config.toml
n_layer = 16
d_model = 320
n_head = 5
n_kv_head = 1
head_dim = 64
d_mlp = 640
vocab_size = 2082
activation = "swiglu"
norm = "rmsnorm"
norm_place = "pre"
norm_eps = 1e-06
positions = "rope"
rope_base = 10000.0
rope_fraction = 0.25
qk_norm = true
attn_scale = 0.125
bias = "none"
tie_embeddings = false
parallel_block = false
extras = ["capped logits"]
init = "uniform"
init_std_qkv = 0.0659
init_std_o = 0.0116
init_std_up = 0.0659
init_std_down = 0.00823
optimizer = "ademamix"
lr = 0.000563
beta1 = 0.9
weight_decay = 0.55
lr_head = 0.0081
grad_clip = 0.5
warmup_steps = 274
schedule = "wsd"
decay_fraction = 0.828
decay_shape = "pow"
final_lr_fraction = 0.0
batch_tokens = 65536
seq_len = 512
doc_mask = true
train_tokens = 387000000
steps = 5906
dataset = "wikipedia_en"
MLP neurons of a small language model. Each row is named by its layer, matrix (gate and up: input weights) and neuron, and shows model dimensions 64-319. Each number is 500 + 50 x the weight over its row's rms, rounded and kept within 0 to 999. Numbers have three digits each. A neuron's up and down rows have the sign that makes its largest values positive.
After each neuron's rows, "fires after" lists the tokens most often just before its 100 highest values on Wikipedia text that the model never trained on; "fires in" lists the words (lower case) most often at its 100 highest values on Wikipedia text that the model never trained on.

L4.gate505:432451546480473534435578511501477595402507428463529460458569380603428514492454534462455565409450378490554471496507576568507462515498496606429457514562500458502458494508398444532486612527480505489468567446566443511458450500449528446471499470452449568489431538566490416425520473469501538458545492543479476575487499560405491448526403482518504583437526534474486492543500466533497502566520501469422550457526456534480558595508513552474531397497532535591510466460469552511471514511475549443444532492498465564528399555546508513549507523520528506423558492433436420604457559481581465473419436531446551460501524531551522412502572523507520538467582522407500516390492453496486494595483538580498536455589436498462581525398529499496546606463451467493473573498466543452542390516534591
L4.up505:480594584524526490568526525512464523458548477573463588482520553523492558521530544578521590587508495506554450445515385554474550495563464456564536580491493464494574442388480559493442547576525487490484483468567491641390556468504516512517512441393588517572571543465586464510500496549439464464447527461481520395497485524471589450516420513589449494585442488498472480555477455524511502470527574568498463547452429469477497464431487425453541586479554545552558501487532544519459508483465471531432506612512448548503471503595529561490491477397449481566504564556488503552475495413556533421567472487569406580573438512519473504464539531503446594454536597525553492485547600480525499452530542557538559510543432511434410496424470436445545514596443465561448501442590458423459490438546561
fires after: ", ", "h", "s "
fires in: "which", "that", "but", "how"

L4.gate24:483504469471469524527535498495452339543481428470507498491551392428529511432493520466563424484498593564541495514490527490484474442501498523438530545570496459494514449565465564557561495495516535598477537495492562417435599420467479507466579570499433533440487450520429451565513494547496457498463462501472492508471594485465496378566520488544506408504468461518485524437466601437503545503412543432578579533502545500450557458398452561527524470489532422466614400494507475496525540537481500612507454437535566641474487568555500599475576472534449479554438500470578559567522552463569519470624539473518560470448444508417438493561449534504501465493593535477523479446557451476439471446533522466444476490492481478490513484472553525541544541444479526495580396471542538422503585488386497
L4.up24:526508573569434469425497466534554548523594509513431425407421603573474522499549499526533492540466551574490469505580434498518526502548543523477590489550430544444479545562404528513497354514465485565504450431518475431507558585532416497552569530447457437533610571544561536531491477473543518560539445516441502574512475481499424531471531416526492387405541550431517612570510523564534532522466572459553614514516516463469480438518547458555456506435453511487425544546487422490475503446495455489462513520473535492527581544545440503550565528551545412518573545554448575505568513534488542526485478588578510536432439558464488465449523496504499508465573498496487555510534444504587480512592478569542524499469520497508428465526595449566510497412428571510418527535467485565433468455549496
fires after: ". ", "Wh", "p", "\n\n", "Al", "ollow"
fires in: "after", "to", "when", "at", "while", "despite"

L4.gate34:423475576522551443501449523557511503510488496493412614537562441488585498528517472486503524530586451528494446584522533585405472464576501440465461473578538604483510581506474452435488593498416529521435518480561375525591531571454410551462503448448409569479507518540535543540506482511551511482570536481550499550487526505497497444492409452519516526421488486549398503451474518492588549408533562519430574468428421563572407587508541549575453500479531449500409410536481518584501494446505495516555471547453597502507465467508482524515518485517406375456454498483535535483466483456527436470439461492531457498479561551483575436502435562539530539498547596488444428542422425541402477486462508494435490561491456570505531562560441523494484467499479528386507480420522545473488452462494555
L4.up34:484552534509474432469422442493428540538392533522524569496466471495580536491439566567499566511451474554472545487458488564523552435489431468499428520457500374510473458504417458510550579439574527459464473454537538551565463551531395540493507503399505419544466496595490486427485508404611499422585388553523446494446424394516591436451426497532501527427513468502552527445571539565451528431466537619580465547476597452461566560461528528491520552466541346501551474530459564537518513572406480567505582500528556454519462446538552468491457458493575456585490508475444484591553511496588549552592503555516424534442479447431537608530514490467507513548515543470452455560526527498485536552494526502524545505513530526512595476476477506538646443539513435514601467552542494497564463479542506
fires after: "did ", "un", "ed ", "could ", "h", "aged "
fires in: "not", "to", "yunho"

L10.gate585:522579527455559495453471383525483521441543475557501564505464521537530463505528526523433517482464476432421460498491540453529557576469556597537437431433482507453468521606606491484512474535432484517457461466537503437359495564418472515433535516464428408550400505464539454448435452586549509514474423453445434450589463410511555497500499464461554557574550524500506520500521444521472499506484543531489520433535508533567444527504498482416520549505492492609585486436497407524531426461448507490497467485573455489484494504491479364511563414468504568582481437603456499471470533496548427551551479506358462437532550553525504506504551497543476563528431557509504541449507426541485576582588493420546455531478439621566576455521494481551486488415436511561549536413512544537605440500489638
L10.up585:434559472498535535485605424450411438530483490496496405446485580565507528588472457464551552461540461495489496481496503517473564555507567500462465526518534467517384511429623470533438577536463537487490526560388531430564566598446457565494495477546506479532577402528472538522603552523482436535452526483465534563483515562432445537412559490543505523474471525524492466545505569534420527537484517442441465504519460502518529405515556558469443504472459446422534446522492473494515562446584467505548475432599494478584522566453502439529530507455630574563581427481494520473529477467558502477508437600530493626432525502525436575493487442503570517502489504607473495449559454466548479598533411484580577446493555551526578491493488535445464457469501500525536516526445512589434527526518527
fires after: "is ", ", ", "as ", "by ", "from ", "of "
fires in: "an", "a"

L5.gate196:474496469553482610451571535483503517497600453455535482611568474529511568566391534583458422415455538547510471443543411509345488508540520527495519548575537565458459476584490518484529584473490551542426566567467531450571497596499528456587444469468539452480462435444436446447515479572460462556501534549495444465582506451492585510475473558497449506430485523505529504510405447598464573482504526462526541500581413467547569559438465586552499444505467555557409563539532492559489415563513445554442565512512428443504441497417436491531461465476430494474500444527499505463477494468461525432552490468470454462402589476516533461569560521436508567558565505484470505549454472438532502573578499546524402496507468529530570491526520494514479461482558569416499496518485515561559449519447513
L5.up196:497447564585512512473575455584489431520565496427620525582566500493456528488392459473501433508512465437417446489488463479517574549478573546514483530563480474467483419588446568515443499522497469483588427464400530530519500469448429489502436524513510552530533519491459439462518474515495490526458499491481435496495503603508516522483540564517517413491499479518503546469427457511428514503575496529534555433454493526500504462464539416488599427525458455528451421581580476531499544561451605547434595465502553507541554419549349511470435476526507483482531577461553525532458557493545629453447424507492392588492510482540552505472457450485589495498471530513596469547575606401540474390526464456555524464567506592580492500459538483554430510472496549548541494406530450471490537523520667
fires after: "in ", "to ", "of ", "for ", "In ", "'"
fires in: "its", "his", "an", "s"

L8.gate49:456543399557505516512441508492479502479412552568516409554519459600510512592419423587544460520534567484518513440501421514557565460563458506487461370474585559547525487460441482519480560470488452563521471431517455510487507448463528582509598471550571552482503479477511573585506564600515473529584442431490452475459488473574498528570451533504486516499557582532590455533561411480470562548476470562481518433408507481487545440450396464420562488545453458460480379495579499552503503562409471524447445430471497569490554460571526441472420458544510416545479459549539495538486575486581409424541457484494490490469456484506478438497481430544505514437421470403524443539526562465517572528532431453547541401489418534467512495522550456539419471475504488516501540459505564480554452496441525
L8.up49:467505513529550553487554447475496602505521431604397469548439532453414494495514480500538483487479561535391474434458508510525492450560520524415525517404392607561522458415520494462524435547419461500532433526466531566587530580423485564527451464530524523510462595420475476582548413509563475509596470481500448573571529422497483573495475501471491493506544487587569446450576516525464462463545543490495609549469502468453417519519473467517493443503587399480448406543494599562555459565425502482442494444617556487448523486583494524424425463470536573488469445479427483562446552549519387513497429511534489569536495454528520564550497499506458505417476522473466486563534519486487518408487466440487531474500484479449554559448437488600487574499517456532500523477499469499516577478471507
fires after: "in ", "In ", "for ", "o", "com"
fires in: "the", "and", "upload"

L11.gate447:453492539518529490546457511545460456526463444558575503578533460474522436485494565472438495575419486539467549471533464431564532615499570606525454444469563535487476510476503503441406491517431556561457456438523531516479582482527532509585489520530486461539535470456461490565518471469417484461451449534550512498539491538461612413447476518447567590478580485474449553525513395501458567606544499446560452498506506508478531467513516434554525507482458544558490438555477412399551459484528477538505566551475571474481501535583490420642546397432502491474577527442487564443491423425460510575454555476470596496562550487530529535521527536514421553483433539418529486473420505450531520559456582343425405441446542424586512449473511564551448581445477513445559481490460609459525466472481561
L11.up447:454541535459495446553539438513574497530466450415460433544513598413595569503528459482426511528508456497625480551479444483478522505542440458456500492448474428529488440554493458492565485524565454512562429478555543495506503453563574453445571582538483539484562566557507554470501567485490569523470488416504452436539562555471534472619504544541580505484569499541507443557503458473513500428563394493447501473521508457465483473414504514497508574554562537444416469528459456512491480463439449451491440512440429536387428522530536561447530540452515479492536475534496565383514583484422437454451513484520454431525537523504461501480398484546551527530571474550543445544528564424431491412541583470438564471516378459558518480542461508470476510463510440572398427538669531420419467486529483
fires after: "was ", "is ", "f", "'", ", ", "and "
fires in: "the", "female", "s"

L7.gate30:578463366477562498486467500398464474572548464462564523524554473515542445572442541553567527529497537558468493451445543433502472541567480524519481535401559580553572523464488530580545541494488450494484554531528545533432511471542421447528525554450513490541512511471476517505444528530468570507425448509596544437533431506453527577551514508558610592440488527419512450537467471532405527465429460486479550510541510487542499587449508439449451457542484382459520476442468514478496526507397461497435486477549584546487534527525504455531497558491546488539496462520493495405462479497439390442504470578493435510543429502454494522384441471464515504555562406440519493466512521441327449487619607525546541556546456560473567535534514482462488607485441499510370464483496545465456539529531555
L7.up30:479524505462599422553537449545471478464468542543537515569558479584573487469568377565492527468462533491544491539452619554503536462565472426502502585536488550532534483648543393503592526539517469512467502477484483472511514460462546357472510494523573495452597530457507445513420417557408445517463437575508514502494537424471554524476473540411487524499437451513555439508466462445513479502537518553434449408520474488402520430546512584539583522478452425472429509426495507579540448450471522470417523579570435509446494576430456535508519437546520591547486482551484512451574458479429515492588488546561550571423537464531433537614454562574389537576432405424546469560511556463480450490531594545404460494558469468506468499508435461507554459505453525511533471471432590531485493456492504
fires after: ". ", "and ", ", "
fires in: "the"

L2.gate277:629585564485516575534443416491490499421535465508475458561527532492560560532536448508588544535532484472567539498423464471463419489521484606472454552461532627518487534559524515439478521594501504446500559532544418508578481587441528478535497464517471544484437534495519477524463531545455465475481492549633432521455485452562474557560455436465563529393481481530515545566483487482531514527412455539524505500406543464559514516502455412489466454528553543560575518485581512478552463419599505429468507498531408512468468521509445503490487531559505548483532516542533473489467510419445456507615561463418556592492496467546376468515474551512453534573493570491564412508512474579567460498507430412494576552551413513491425521448548519472497556471594475453581565558493557552606477506527532
L2.up277:488461505556546561598495617415471589503485481522448565572458432478490390598394492473572467477431561538493471433511518556456483479540487536499436546452448453486467512402519543517483468580514572465555467505505464538566597497441462470584610507542407537551433536450440552517538426471518541424474482475457522567586560450469557453448416580441539533465480499544518569556561574542509486495546468470465531482489551451490539465488566476589458535507534521486410482537542551511530529439474516565452497548551517577521561471562458483470575452512595449461505524532544567452493501553587500438526582498492542507446563527515469581428572502618510575443561432537427502443495583450490499487547537523460531595562447589536571469574596468458545493484551449528499473460556484487447548463502537
fires after: "as ", "is ", "became ", ", "
fires in: "a", "an", "most"

L10.gate584:478571460535440469537505456548476494492591517502534422517566438554587520565431486551389462546493430495458592528467461523481541475454473485515468507501505453528601431444531469482528478492505453507514558515433401490501532543536469496487462440571567531453518524393446466506508508595475537608544515502470442484518526439527367481484543519524509569431524585509377464509486492484399566501453459465582578576379481449489491548586463361371504472580426427522494451483536483507521433454512432469431420440505536438543528511471458475504472394428541504488498418626441466469446516408423394520527515458427507492452508452553429486511583589413506489605545531467511530478498513446478443463578481575481548497504394476444477524507517524381513517565505527402470456607563470434517509542505555
L10.up584:512519565550507544557477519417597425440537450465537493596465496556450541414587511477511514527556552437455464547511478446469473487519516517514471549535567546499532565491431442436514475526561489560453496475427462460407577442491495562521515537488536513469461457566555560483548463523416460529565428468424482467503465431587534518489545612497478602447639571491478444502551491515472541491517569542489358461470427485442415444487475538493466532452461521573422560540412559482499423481400462574488511482465510507583489483454551547498553478470585530549511482481478500474485462562500407598570487512419482598526416500517432396472470450506455489502575465486511554453512445466384494523364513471440471574461441474579460521523531474537434400576543560503443469524439506466573444492486483
fires after: "in ", "In ", "y "
fires in: "the", "station"

L7.gate201:533498493550457521537453451418446518410458370526543442542583510508510522537529476483530467486437430584491476465594483528499529518544524530590541527452528582531557400562477439594531458507511490542450582527476505478508526477564473487546507462503479553532590439364486499455498515494539553546495463412510529407421492507431491486509466553492551495481544587548556490470446490594503555516473538531518465440539587427532545479537462462467469520509465532532548522453567467563502538492466581546457505437446540437472487523501419634475491545488510617483428599550521531528481584453491530511535485486481565485530492565493451577552560552456437493545514531400567510513496456431362506407486579506402570529539490471483427501510467437424497414524539438440420447551550531535584425470485474
L7.up201:597537490555548539508460534475584544514518522496530573542552424541477575562418411546419486572503592546579503571523559506517437521505484545522479589478534392472467449471522495425517464409398555590505499468469492414451496443472443390514504484500588558562460529501444470523526442470536526483484579444454478379544523491526491581482484516459535478460554445423538485500398498478478508532422482484547487444422445492527573569504475500487527518544494503489474476517427436476443514449455577481485484514586517448573537537518543421463562489433532510574517489521485470583585515510478506560445610533537457392548508515520535587487552451490533551483459451411543482506453490456393412513522549484411560453534474539489572509480483403483516504524454486418468568460471505597397538532551548
fires after: "at ", "on ", "to ", "and ", "v"
fires in: "the", "its", "overseas", "description"

L2.gate556:531510511397558452497534485489591556530436512466533450558459419469522443535436517517481474546488443522492553505569522453443488445401570505451472473456503428544519517407527557534524455639557483447468567469472557580556548484575461373420468514459433507578546474527512501468372512482455460528475559494567562488474540410498455533535507497428485517490484508430509526600486513465589536575494416488563506579430450519457454461438446538476480574532531487488526480450547568451508554444439463477475554555539409527454556603427528459506422468450587388557537582490402496568442417495470396480399472523406476540483556475404430453430497521473496444455596517512532496490509500480580407505488473470502496460565513525430436433454563525499420492488524482502484506532559542590551443506537548
L2.up556:484588596445466535397438433530431373447491510504520437462554571475502550419453516578481468595460475478534499622511410554490537567486547460549447492502522513569548519550532590580471552565432526428557546583619566536465451506548499521473460605472555567389506513484548501522465492533400542427533412444541575439544434466559527564502492483485548566448447473464419532572526492456501468470483485400481524527486488497402514485474535535606522450427513557427521389532455544576475380523476497461472470510492431454557562542574470539532446479483436444426504567431532548585535490506457514416514465476526445471458595485511510517506458435404555592493386488521508536479510521473505446445460482474477466512535521460516484563524597562480471489423558459420574422544522535482504523406392510
fires after: ", ", "s ", "es ", "as ", "the "
fires in: "which", "that", "it", "special", "region"

L4.gate465:511431523447446511529492511560537414469504393445418446484504424454481515437484470435506475431510578474551567571465507532508414444441409569487528527542453558497413424548572423468523552527569488511439534454547432483526563624474458550509560567495439560510439516441460512540502504441543456537477550447586539552494509560548455509482463493456440514466515498523486485562503517491528565543443453502449396505521529431592499427458485536493499518486560416504520607496537485473431542555527405539464550441490496472516486468522438516502562480419390477500465559443512424483561475478486460536487496577495563453441403597436346415495433460492432497508448501462462431513463433468495498537594415533440489486595507546481513516442467439470467556496404502456448492519487471486488516485427579
L4.up465:506489487444481449516483444560508432459572545461494396472449505558483520533472546534588514537478467463426491508445624475404501558518481534462578555477398532532512517511422550511606537515478577471501497591523456474514521441449503463531488452543487490478543482506537586406428559477468523452504498472557624542510489477441448502453523514460486455563431549453502415513589459486504490424432457517465623516439460581469494543512445457541486394388547553438444543535510540390511556523567436446510416559520618550426496430544437483467565450509537555413557499426438570488462432549540530424420445446574578475526486486440516494580551468443576538560555512475523448527507509538446495484442534495465540498495573492408480454534466481430461496485541418478556461496458536555496404469454502
fires after: ". ", "G", "p", "O", "represent", "=="
fires in: "after", "gulfstream", "despite", "oil", "early", "career"

L2.gate563:483528431546573547492511551524450585531548508531458404488528478481477529435521459550524477501516408454431545423528534468467490535521431452508569508492410512423481448475530481502543544498464560593581582502473509558474516417518480577570507464477460440446518494477435486575437544581466404561471554445558568573446513502513560512491446532476577423510415467522422585567530466603444443502530519564492523551532439623518490520415499579448488459531414491473537405433398523566488499475559514505503573577528448563386581439448458528602504565508562439550455533511586431541550512522508519438448494497464437405479511468441531483497467552545542562428451586522412441534398509447493516578453484423546518506482339506466439529573471452499420518518440496563441534459512453527493570491461490
L2.up563:532461491473521516438519467548526525444529451500500551510560490439457460435520495394514465494560571519514507610535537479417468530467448387453556533551452426502428602471506570530408503459566433501535507491467533479591506541596517532476574548524429502592482511451521468554522509448444384443507467465534461441507526536540509475436527491467509459534502524439379475555563349538393467591455409433495477501606478471454571471477522489480549558436493526451529507450546484568578540549517559422516468480472507532510496452445419423545484464474541499588635542456535540524548490503409487576535476526436436481536487479423499491546513503569577495467466493443549550443417472490479490524461588482455428587463476482513436458494530412498524453445455458532516519586494460545482491544564429
fires after: "202", "201", "200", "199", "198"
fires in: "2020", "2000", "2010", "1990", "1985", "1980"

L2.gate317:484439519424564477471456541556518448567467575512422497528496578477550536506558474542437610496513413436493444483512471546551496511561403574488425556522611482497417557442435517552479528543476524450412432434462429495499524498495452475499462527495422561446505426476445468545597438434514540466519516554531534481575507534457483557539440559511521539513474606434424348501551541481515522484380481513541546466484448565440495496429543457623408477475549518522563538557377478503475532418434497561499496481472519489502542503510580536481455582538499493435507517519456452541467495492562518587498486570500440584453486548409437437441395506433405586434456558470527459407539510549535452515540550382570589520467497495466455587528427433569465395475495537471487441585475454529471529528449563
L2.up317:516531481530398490424483498472473496476593517466361413572537548433464579594537621554464588458458568480564480501461496488588587432480624513501464406468488475567432480453483475454530551501413572521461517489430455451447451430517538432452533436470509576488551468495478438528490461556537509498491545464445459500441477522504505543523493528582549453492590544547538414575587454467493509500476502536464486541469588508597456589465455545529495430483485527536430546511583546402475487467584564520432517551511512476500435535452496519460469529492456453501526491526443560510432512462531505432534553466503482480518527402537469543617495475477582403437592527551524524499442544472511559428582583531474420496463552449439499509513561503516573431484497407509422528465519419567534426577522504
fires after: "| ", "M", "D", "F"
fires in: "0", "mf", "df", "fw"

L6.gate348:413504535412450489465460520516518468545439514584471441595418505457496483568465498550504527461489542474492420597431495451475521444411392585549501487502550444419490535520494528581390422491600495468515577515480411528452482487415484449502486591586525485451526484502443431512526502449420576541416482421618507576467562458531529376543510498485436435481432490459563430583528457493484472564560587470482527538488451558540491522484505501492574595508505439455490510511520489484452510557484456490484506459602397467499539503484515472388455514408531437551522599570508492505576474442484510448512441481410440448492435434492522525532428586474581450516554597521440434487446566471500479497461453538579492510513413559524567444489450522438362491499427521523504511510552431562507522540488514
L6.up348:540425597521458525463450483481485472478479575526520436544478510517448439536567401557478472588477455510513449505422454437504503502542496490529531403494390554543490397485554536567499444463536437481396547530422573561533413489624440442400483418521456493462566473554497457565431507520556472443451608514516435404506538489402476548466430516521453488527500461532487573542443434543548465474455446488494419459464511583617525590576486553524532510525500496455419426540546432584513569436505426500476513452473516384427452559551566451430549553463526534527500478596446489554591490482533571533464468505528406456529501444485465490459438558516461471486481526493459538520450611461452527388457428538553460582525466492524441567560424469468415543584558460578537554528542446492454482499458489
fires after: "201", "202", "200", "199", "(", "_{"
fires in: "2023", "2013", "3", "2003", "2014", "construction"

L6.gate122:403465572457548459448566451485518445520529541467532594515544420460571558522492498523542423607554501555498536466400503483462449522492427497501505475546507405557586503408482512600415507595463530430485504524579543453527535468510450482499532428453486535420511445507559459508432496385505485507554464448438526481493498515501436447439399444516574541491494450466417507510504432491511488424543502485486511457517507493494567583577561451467611489437496621508514416433527586499514426517484514454457505489478503471504479506508554524547487517499491554580401534517505575554527560547540538374482502468482481573559346485428448461443497513502462556612620545452355443502474521502491519484503446514458449458497475551429471550429455588533561505455618464392482554523459554579511541516529485
L6.up122:512490490555528449530480554490431495524448493467515474426494429525479491462552496491517429544473548541496450416533432404550473480452512447521499525475451527485592523528576537470472461536437443461552521545518484519530647553532504577531519607444512552558468552539499478528555424485407499476480433503523522416464543595529463484430487505397513655451508469422422555431541512448571415535603448466485515512514494463482574460556492446435473516497540495467437508501514515544470395557439467466492557494462514551468514465468458518494427546469470461511512566424430526544493583552489468461433498463461513465475556461446479497544473524512586475429602501437487525499425568480447609516568479492550545496507441536490527394520462486444581530414363480395549540498393613553569448542475486
fires after: ", ", "("
fires in: "which", "that", "now", "who", "then", "but"

L5.gate468:378528491520433533492400522448566536484484471535565437567542392421540421564365568603447579531521447522443495512555554556424482440509546475497475524550483497561516457639481507550493548569571533502468569564449526501486515461479391503518503498417504394461499428581418483525479506517520449490474439514451549591499529456400427511466453489493485478482425561466497432491494425432495555492449530504505508480428434496471466583510571432479532529643502485356539484542552511553518594547420494499499551500560546501484450553494502465487424563424412460529532591505523572538553585500507524511507472528452512568501561421560464565480512541436578552497425486466519492408553567479467504571552529546454483451540484549491492501442512578496472527381510510441532512460474547471435421454517535
L5.up468:524453525523496511506527602487448566510507460558604602538476557494471524427429525542486540501446459449544424528526397517581527516421506545430433459472448530491414455466512393497431496420475472479506529480479471389567552522517571513553433411492481578431586535439582517543607441463557539472471386473494431509466453557574521526574502505498481463631552550539472544486546533454525552517564534462438431576551505431480503510488498578395512443455494455535479525506464544500548507481497470455561471584520506523451525576547480515539387538476557412463574541457486432461520541437539461585545532448505501549410501440415510509449521526406394531509481520505460491507488596455511465481485509451547496447544447494523509585486464525592385638535473534525584502432419511538516545554519510
fires after: ". ", ", ", "ed ", "that "
fires in: "this", "which", "that", "to", "and", "following"

L2.gate166:488507485508463466418468398480590578486528582495517520497535551400497557576467516561493492504497493527511473567491528530433426516498573541436497588444568487526480481558482496503388494527538484468431568502575479374444507472496426419376513440475541537504542470516482439450556514613479538587558428457454507515444492505424437526474435498445538442446432508521502460558517433437443484428448463527496538440491437427510558547539486476543494469463545513541441502510555531519443485535482612468418519517516402504451411549553493459415499581511510533398474507509474504475613496507551529583447498489436529482488503443426398528449538489519547547426488500521519441493584485437523558438517561455536496537559457479458536489377472614563431524479554482466564482532590517537647438578363487
L2.up166:523600381540427487551483446470617431488538601528466555490514516467449494412532433492552477512509516557558543530539466478589440544464438462373586572564463544507462485556486476557485593518487466556490514501505527468609552466514453497542491511531406476531491389463507521483454516534481473530458434512519479541460569423610515508545467518564411486504468433523492399538464515476432455544452430508530448558551512415516488546488586470461495525505456533487517480493495542575540486459483447567566538523526446469520457537533572552459362474453386414540445477424491531580501508450501444541547480478500444408503491408523548478566502539476523568483503450580551448459528458451559458469605513548425531573538586595421470479522475493574509528443501462555548458498468581535409571544530513
fires after: ", ", "wh", "inv"
fires in: "which", "with", "whom", "involved", "both"

L6.gate192:483527433514547538487525539535514459502583538505479432598493438407436394526469598496503486458516498511574543464535469553438463507419455506464569591506534520545470444483454526571508506543539504466476532503521437579477536520467455474489481481466543455518514513423525403492550568448445504514508448402583548442427480417389437425527463401482571425483486535512456415431514477515503556570505543445526491397418469581482532489487515474585548464537476501532487524408526485467483524555424538544389448470567461464488447509447497487441546525524481413453471594578618472548579502411544507411598558427376453479579406480437475495544439449471449585510469529422455525520543568447449474501495461494563527479574475463502529523473455485595513519447538543483418581460424514471500561554473579
L6.up192:512392487523579522618566420443514531440530381483517519504545532501549438599466463548533527548538524455513447542505490566468435479497496386476515524500552537479511544456521479519574553461492435483497501475529509454463517525514419517537484461460587497490492473571440424470518505455466534537535422466480586516530420566517401519462566482471531518522475503439472521459490441537664542523494443526513549468505476453509465443479511552458598502511465473553534396499482583561489487442467501419546527551553409518495431551489550568415483617476576538460626533587503521496539534456499482536513473474522542412488544568505481562465535486548462537579544514412426475461485487488539589445471548484536541520542348539414467522574537489491410591506590503479583435520467449399439525421562435
fires after: ", ", ". ", "but ", "ing ", "ef"
fires in: "but", "it", "and", "effects"

L7.gate237:426479424562462494522482431570521539550450448535411473567489485513473499542528524504558505471514470546473542463568449535432567532641570522602538554447508545480523559509443441438497539424546440491547517504568463510545570504439483528463542530457552574558583511567554484572513393436432522466571512436474487495550591518576486508477478392582542437498442554529515532522488506522510517419561552417558558432531406388533493499395480492439444567478542453538504491526422510483521499538426568444506495440494431501455516369531519539538522465477548565407458555551516503444404473477552485484533446468572545540430530524542528535507516550470478567490530426428416489572417549455463471550464458500479522441551455486522564429515471455430457452491512552443448439467438531587547489588456418
L7.up237:498543629545553491541584539469556547463497454505497557541517459533484510578504489474511503448520584555453478521539481498583427533421546474563569534515591602570477511399537533538424436469486454543534520462487516446454554544542510479438464544457512509496465456515526532571451550439569502416514564544504613414544457514516474468432598557525539446531536397584671458523514504576436569418489536555445539444458478575484511428507534513555548528575570495508507528522420510547544436508464442581388565484520504462566534507505595474475565495433562551456470561478469567466574562459442458522482430561548520540508434538511491563408502479516498523528540485434511554539439548454528437480519516409450502478450461469439536495491431544466496495589593529411508422550560451507472517602561507
fires after: "on ", "of ", "in ", "to ", "for "
fires in: "the"

L2.gate241:532505564438596483542501479418519500475502487496507458563546475534535545561504434535543489380533561594522463494449459525508513442515503516473565470398461423396459481471438486423480452559516470471469544525491572522412546486437495506532557445532583519587533470552484495488415517525492476417487496444467457444608571552438436507526575479502402483447471476514547492465569427476504609516397503519530395477564486538504473474481550464508500491506421407488571497429498518536440519522559544439517539429553424511463556499612520543516484512410510486515523494484567530504543463457445559518444428404541484518508484527496463552460474479500548560552534531437420456522509481541361447439609516507515551573502535532595520523389488543422522570418508548545454436455596557590565533460578503
L2.up241:471519416488549573543536465506489505407436430405597467545554447473524519533611540407539600559436489533523496535494553565405479430514434468431527471552501484508519465390433574429494534504450530557470579539622441526525518516576556479495447441425489482481540524458445489466508517435530507430562563448419490372521466419514466503497483569480508501556533586494555458516535606548448501408539489485470491473514515397451559500521425489456486534494537451515444544591540488424446445515516547534514501484526459405474571499559514531593460537524525500546533614470412484389466513529471433512533543483477521516483501546573535567458432481523439477521612434486450503545596504428465544504547465412434576544520388566438491429429600500446450500458411507425582479460537513559508468564529439
fires after: "and ", "ian ", "of "
fires in: "the", "its", "a", "or", "and", "other"

L2.gate199:519449469466442464487517497490550451463495515525514464626554474479531581468576458513555585527539474468514498559515478507454500502575609518515545495456537549511446510499548495561405402398528457572531401544526441448490515447459551498510508502454523508446528507472443448488436523554538495425544543485463561451413532459538433448606415538439509535498548497566437464530442436558519521504467554484548505471393520476616590489427520479493419513535470591425456433417513524481583551488399568503563514398497383505569402621441486425469477503482589509560565464494485512447418477426525528425499544544504461345523510562487443457544563424417459535595459528584535541412480576456413501481474454495537529560499467502465532534448583564515533559388487494400453438508510455483551498472451597
L2.up199:544386464560502492418509612539405458519527434603588453525528484474465437481420530445475598505461523490523470517580501437527476495409525483532621492516530482607518446493480495515430536493439469423513485479462497532555564465434490561610543389406561484548563471536499546532570476444464367469537481416618486442582427466535435511537502466419417500522489415563506530497548540573602471474497473518475535481559471554533428507555492558507551549482492484405492467459490526575549555531579434485462431477491495551463482534478560447484562488425459568488552517491455554580537528439478463533605505455466477475495532468492505435586553533585530505505571520464464471479423465562519427514526477500457576494493554590479566537487500563458524523596514592492474602540527445480428586464490568
fires after: "is ", "an", "t", "be ", "Histor"
fires in: "a", "an", "another", "one", "actress", "history"